Weights of a small GPT-style language model, trained from scratch on English Wikipedia: 4 heads of 32 (1 for keys and values).
MLP neurons of a small language model. Each row is named by its layer, matrix (down: output weights) and neuron, and shows model dimensions 0-191. Each number is 128 + 32 x the weight over its row's rms, rounded and kept within 0 to 255. Numbers have three digits each.
After each neuron's rows, "fires before" lists the tokens most often just after its 100 highest values on Wikipedia text that the model never trained on. A number after a token or word is its count.

L8.down149:084119157162098133174109160113144137184149177147097125111070153112165122156138109083124128119160094103125092126068115120153181165121145122151126120170102163154092131130137113083134110127065157064130194186060100167176131152117071143112123135128071144131150166141141108109086096176099126130114172147122056103097092132111139176068154133155098149084049141158148115149139108108109134074128169120162093160151111129159119111082130138160118137166151115143109149215120138172167148088181182094071166084114114183136118097105175121148070109093161136147034166164111084160126142087128128144
fires before: "ian" 19, "ia" 16, "a" 9, "ics" 5, "ic" 5

L9.down283:123141045155118112151124050114090157122131131188157119119096093081144114115155132115133146127056164133132133105127140131166128120159162160075119144064119185129135135137126091161136096052143131150143092123129083168074201166165165202086150122126112110087144147149087143076166176071096130142153177085189156131159168148122083096110124154110127099082133153097177145143114144110161151122149148142138145130156127098084126137065119131173149147155073130063191073125094106143133107141146161163123171169040147095117159149135118143103104082129114196119078145122137105096086156106177182133
fires before: "0" 19, "4" 9, "2" 8, "1" 7, "3" 6, "5" 6

L12.down95:113112135166071090116130199168137113120166124148155135134120136126158157127181051149124075137182149109135108189151076051234150134135119150158088145111093171117150059130144113162118124044109163073149102145113162148089158079151121104122075134041109102148102129188099129083144121157109103119170041117167157118126105082139153143132125088098147115193131143120182106165107161165143167077139115158159170157110132133147105153100126130147126124098091130084163186053113113107122149154115131104139178134078091143125141163145128151082133101132086118159148088095150132142125100158132160121
fires before: "\n" 18, " (" 12, "==\n" 9, ")\n" 7, " ==\n" 4

L10.down313:156023157141160118173125129152123153131139139158089166112097083134135145090100096139099132136139091091171139141151136141070126079101136108102129168095052113098139128125193079092142096099098145121137105134138132134155079149118146133079127142158110125206130147173160143206101119151051109122176143065112115135165180122129104186160120141204105159143124130105108105149135090116082141098103163121129074151119134108196115106107147146220114078157112122076087147152178138146154117191098128170107123145137097111104171133094125071114142155201033141140151153120142141141105172114101128138
fires before: " |" 73, "74" 4

L12.down380:169124076115163089111122070176164105068163168169132132102145145152123147143139091151120103157081164097119125120103115125135179106158168166088121075124043146080130160123126166138111120082123117103141181137140086097105154101125111101178097178127160113158128146157109083144141098083141067161142119105141101149126167124137098175151122183123116066090117083133099140226150138128116073058119152177131187163161123135170105161067102099127122130109066127074158096127118119193155142149098073201129111129150110053092180127133183125138160109132093152185101149148125124120150166153157147097
fires before: "0" 19, "2" 16, "8" 13, "4" 11, "9" 11, "5" 10

L5.down322:141103186120160097133130116152149136133202068147117167181106125117120067077101097103120185160088145155134062100135069095156092175145135104150132154145078146101128093124100129110141116189069105102120118081116195136093122117134119171174092154135145147106159114084082173156115101148132117174150130109112068095104195137083145119114110119153150121097131128137074160142185105108124114109070161109117121173174140199139190136102143149094140139130129100092099098159182156168191104144168140114079104101108119110171099208109131128149099097138186148138168059125137129064082153128171120169
fires before: " a" 30, " the" 11, " well" 6, "p" 5

L7.down137:144049091107106144143139048134119170198114155107130147098120152141170089118121118156098086117124163090126128180148115153116149119132138129112121082071179214144115109160136148108122182145105123178140156141060146158158096164105183100169115210134128166167140061156115101142103105158091070112169231105117122147066093182150117124140121153146116123141132129108126101091083139203076180135127077082116147090139152147128136160140122156105113069150156104135168125139159086135129119126078144170105138139068107111095123096138143091108116214139103093146134088117146133164138170132082108092
fires before: " |" 30, ":" 20, " |\n" 7

L12.down60:103093118129095138097153074157099143095161108109124073149140155107133131130121034119107103144120089132140061142173155117101155100146112138097066143121118162221105099130132140144119109194119121165119154138077085120108129147133200129110094167145169184106170144145115127093105101148151163125103131102112131099125077094102107099137133146157143118171134134112121125181146104146143046149165069137165122083160131196099164145089178103175123101132098125134151139205155064158150073137104128106081171105094150131109140131148162098194109170093158128112157131168157120096163147057162112232
fires before: "000" 32, "8" 8, "6" 6, "9" 5

L10.down9:160107145138125132103123056132123148096098161071143145113146120152120217159108061158197153077096123162156160127132099091156115081132119136095094110147111157186084108127113119146060130153106134103082159105125140108120138188156144151114100146171121088154136091181159076149191161108193120117158148065128121154182154055099113140145131160160118160125122099090095157192083130103096183152108103153159165159122146156083097167087098108161153182159063124110136136118155147115121093133137114179120146161052073131132114171095118161102168130205093132166105147145116160097083116140117115085
fires before: "1" 24, "2" 17, "0" 12, "3" 7, "4" 6, "ect" 4

L13.down353:141140135162112147115088163164144142123113164101173130185123161151047163123178126162173091144105115171135107112103137088115112117149159121123128153163161149121150098159098111109089129166118181134156125119147071078165103082080092141136134127090158039152148153085151104167134117115101149136117130135158164129145142173141143089050097072130149141171094092125074134223133162124151120133128091085115121131108113097092127143109151162096093171196090122130150100197121163059175113149132169197141085107086038115132082157103101170180166077129155128144171116107115138072153096118093112147
fires before: "|" 41, "%" 14, "icy" 5, "ic" 4

L6.down55:103109109114101146127081121122144154110156122132099069172070110139152100152112165140124107076125103125143183142095130098147151101144191092123079107166129134066132075193183159138171183153132125084159073117138137140080114107123134108088116116137205164179132138133105087141155121146125087113107143126157160203102144124120132099165143139130094163115101118131113138141160173075105159201150154199114057122125135119119149054131116161103115103160120105090172072090208131140130126192098142138089106124159104125111079101108083108151172156179083117133165157163150119127148155070202170065
fires before: "%" 19, " |" 17, "100" 9, " |\n" 7, "°W" 5

L6.down221:089122154114172100111126113072129119116092116228165152098182081185093218093118138139062091123117117076105129133098132136174161081102115105120187162137134131155151171119096153098196102128152104132144172153148100170133109103105115146121074142141140137075181140108092161101137160154128127101136143114088116089130115075153089134164141115099118136149156065119139069086108147159176143136171164128101179127151106149146112154091151082101170152095097053165159119142130070172123180154170138099122138155122189096114098077085117105086155107150157160131105158196176101100129138082153097164
fires before: " " 77, ":" 5

L13.down331:071098084085126083133151150150112136182140126134072085116094140199111166172144091145107133160096118106149112092126163108135127103126115074091134114093130134156101138106145115102159118162112126140154141135110150068114162088173120102109146112165163111160129101096156118171075114142117132095105118055133107114107089180111146116154152125240121142127175084137081094246094114119100121149141122196148102121095091136121114160111150171163110138146134162126129114101164109106095081122121079145147153137159255126137137196177143108173114134117138133154157125119107135162098136108074085192
fires before: "000" 23, "8" 11, "6" 6, "9" 5, "7" 5

L5.down293:181182159086107196114134078089195112124126176167101108133159145168166169067166118110138123091095073108128056175181154103126119136078124097131150162141122177122144172103126140084090062155110084112061153146148154175098165101095133116114099159122104105116129160181147175215115148138075110118090154150150136118212092142116130136136101129124078103146130168114080038096156167112146074131106141137161154104123116108166133161152093089116119176132083090104082144129066149123124106116123167142154138151170170117088123090111170109111143119122121149151104171129123120163122096121175090182
fires before: ":" 29, " (" 14, ")\n" 13, "):" 5, "ud" 4, "o" 4

L7.down55:140069096167154173162099090123106105108141165145138111100159132062158058130114175186102130150188137128114103147118113175087111065154122118197133123100104168151133191111048115117168154141089135119111168124135052173130128123160177116165133144107075136188107108150111130106105110132107117172160143095142045102107149148051128116016149124093138165104096088100167142142119145120109136114168103121101145194167163162092103123180097147095125131119144080109164131051106157157116106123130197137158110179124123160116095146087161136150131074144079128118147133159112142144115106135109159149
fires before: " |" 31, "–" 10, "th" 7, "0" 6, "s" 5

L2.down299:048135160146107120144100095143093139131048209129100097153115139099118171076118099105095077131142122098167149203111139124194070122119155141166204192109162153178148098140118164151122144071122131082077093158163103067069072123123102092166122096126137164115163110152105145129155128188140141152143108140119093073128136165181160169119156157202101129144178097099146118131167068108120133117114133079138146145118161060158144132143053132094151107126128127152132115075146164115070177126145087124103128125138107132167113092132129170129115164105160131200175118133139097106108180138110130108
fires before: " " 27, ")" 12, "/" 6, " UTC" 5, "00" 4

L7.down139:150174166160161088140149143112138163097184117091096182079129112098195122122136121144089146046065112120116126132175103108171101136186179113135137078152148105099056117122091110130157154158111125128135142131101106140152125121091128158185097122091130093107182095125158160153148152131114161173135195129192103081154144197111121077117105135140135084073115084105102154115164133149132152179122138101120102174120156107112096151201185113125087086129095108179092070129122095167096110159123094083080123209134216119190108157122161134159130116084104117128129100150135126139136108127068081114
fires before: " a" 28, " the" 16, " well" 10, " an" 4

L13.down20:158166095108160108140166181117148164127119087086084097150117102090063055111141138143096061127145104128188153070132124088122142209154126120146127064156153130129144163133135102149122121156111126138148117161086171088171102101189115140094169109046100110125147121092158155142089126134112188107120120183151126135123102155151136166153133157038185140117110129166149075139108143157081177188137157062129125164134094134085130131177097128199100096102108148130109133138160171119136164108104150132119190144114081071096137100170124171119081141117107119106093108140097122075200079143120181130
fires before: ")" 50, ")." 6, ")\n" 4

L13.down190:138130166118134123103134123073107129146125129082123146163135115151124138119200180203117134153194096136078112106138101083146100148102108085131119138099115156125074118114212164106096091176118164155146120102140146104171120154152094127162143175119167130146138140079166121123120123150195139175152177116126129165117103197122078133171072094167147106187116135089124171090136111141195130093165095085112129106046062160119159148138187127136127160091148082114115093206220095098144153096120150077093110196068139140117136105127170128160133133116145083090125113129105132107105088070150138149
fires before: " |" 48, " |\n" 6, "ins" 4

L6.down280:141130141128148099090133108139159087139098086058075234104070149149155156135192101177093196132076091132066123119174084116123165132138105131107145078129088103081168177112116135103175123171120134204137168121123142081145128161161111086141105160159109128129175118143207145147111150130100100164103097131146133146135188057109105204162100105117220082174114112123133095145135115143160134144087142111119094130080079130212089095150169136152077150114152089124155081147105111144118148113102161143103133113119114104160159107116107126153119075172107123102094126135129138115106129180095156132
fires before: " " 38, " is" 11, "," 8, " was" 5, " of" 5, " in" 4

L2.down353:100135118116152101131162112096106174139096141116124142102122112172126166158148135156101184174152173096115124119139120132157161081123129094152217068136145084106106137181130118187194175096123153172115085075109124207090161124183158132112101066094113136043178086111090112132132107117120144115200094149096133151152153156080103121146154135148139112136154068120130121150148110099149154099172086113173121119085079130083127124187161087145151120097145132017136144112085077173109076133166175200099088141137122118131126116144120112098138093126179170127090140106108118161101154091091113158
fires before: " " 94

L13.down257:104123123139073117154148102157103122140117109165108135123105107094115178142087103128091188138146157110119097061153134114184160151121096181115174123193166133118119125147172079111151150100069147084180147078108087143076070148144139122178078099176116082096108140202088169150169079153130108143130196142095141126048150166134209100158091109100101194108129093098153093183170182089103138105130191179145173105131121153148112141129157127154177051165121167133124108117132152120143067118091059141090166145145113135108149141138119128092077164135110141117121141143117125087130129116081114147
fires before: "ian" 11, "ially" 11, " of" 10, "ies" 8, "ia" 7, "ial" 5

L6.down195:131166166119179126149119108129131194143113070114172120142154088141150124127197139125089117135059127129117154081154126132184076142196165181111094096182110182158133125122136063124122132138140111133141131090105066084110101118120114165196153129207116143096127100132141153093110149090152130122136116165155143145089149084153117136076128117119144192103100102098115132194136164134117113077103149144114212193082154132100155117170128130089091122111145149121126103059167146142113094185092082160090170155174149121107137112138101172143086099102114069155027132127151146086099142134075094098
fires before: " a" 30, " the" 13, " an" 11, " well" 7

L10.down294:120174114140164145151118151158112114150107070119136095077141143110119105111155152108148108196123128114095104086125144089103187166151131069161100109126085188075140158134110130103121150100151066087156109155114124152116167113125154146149125176132121115182122186115111175132147127079228114157159149107098113124128164172166132118133162118052098089132102128086096149104162115114106104142157088126186139155106123111102132085173161097112100121118121091085085140177198146146141098145154147097101125135160239110141116087134131115125143152056179030143125100156087120193096110187071124127
fires before: " " 94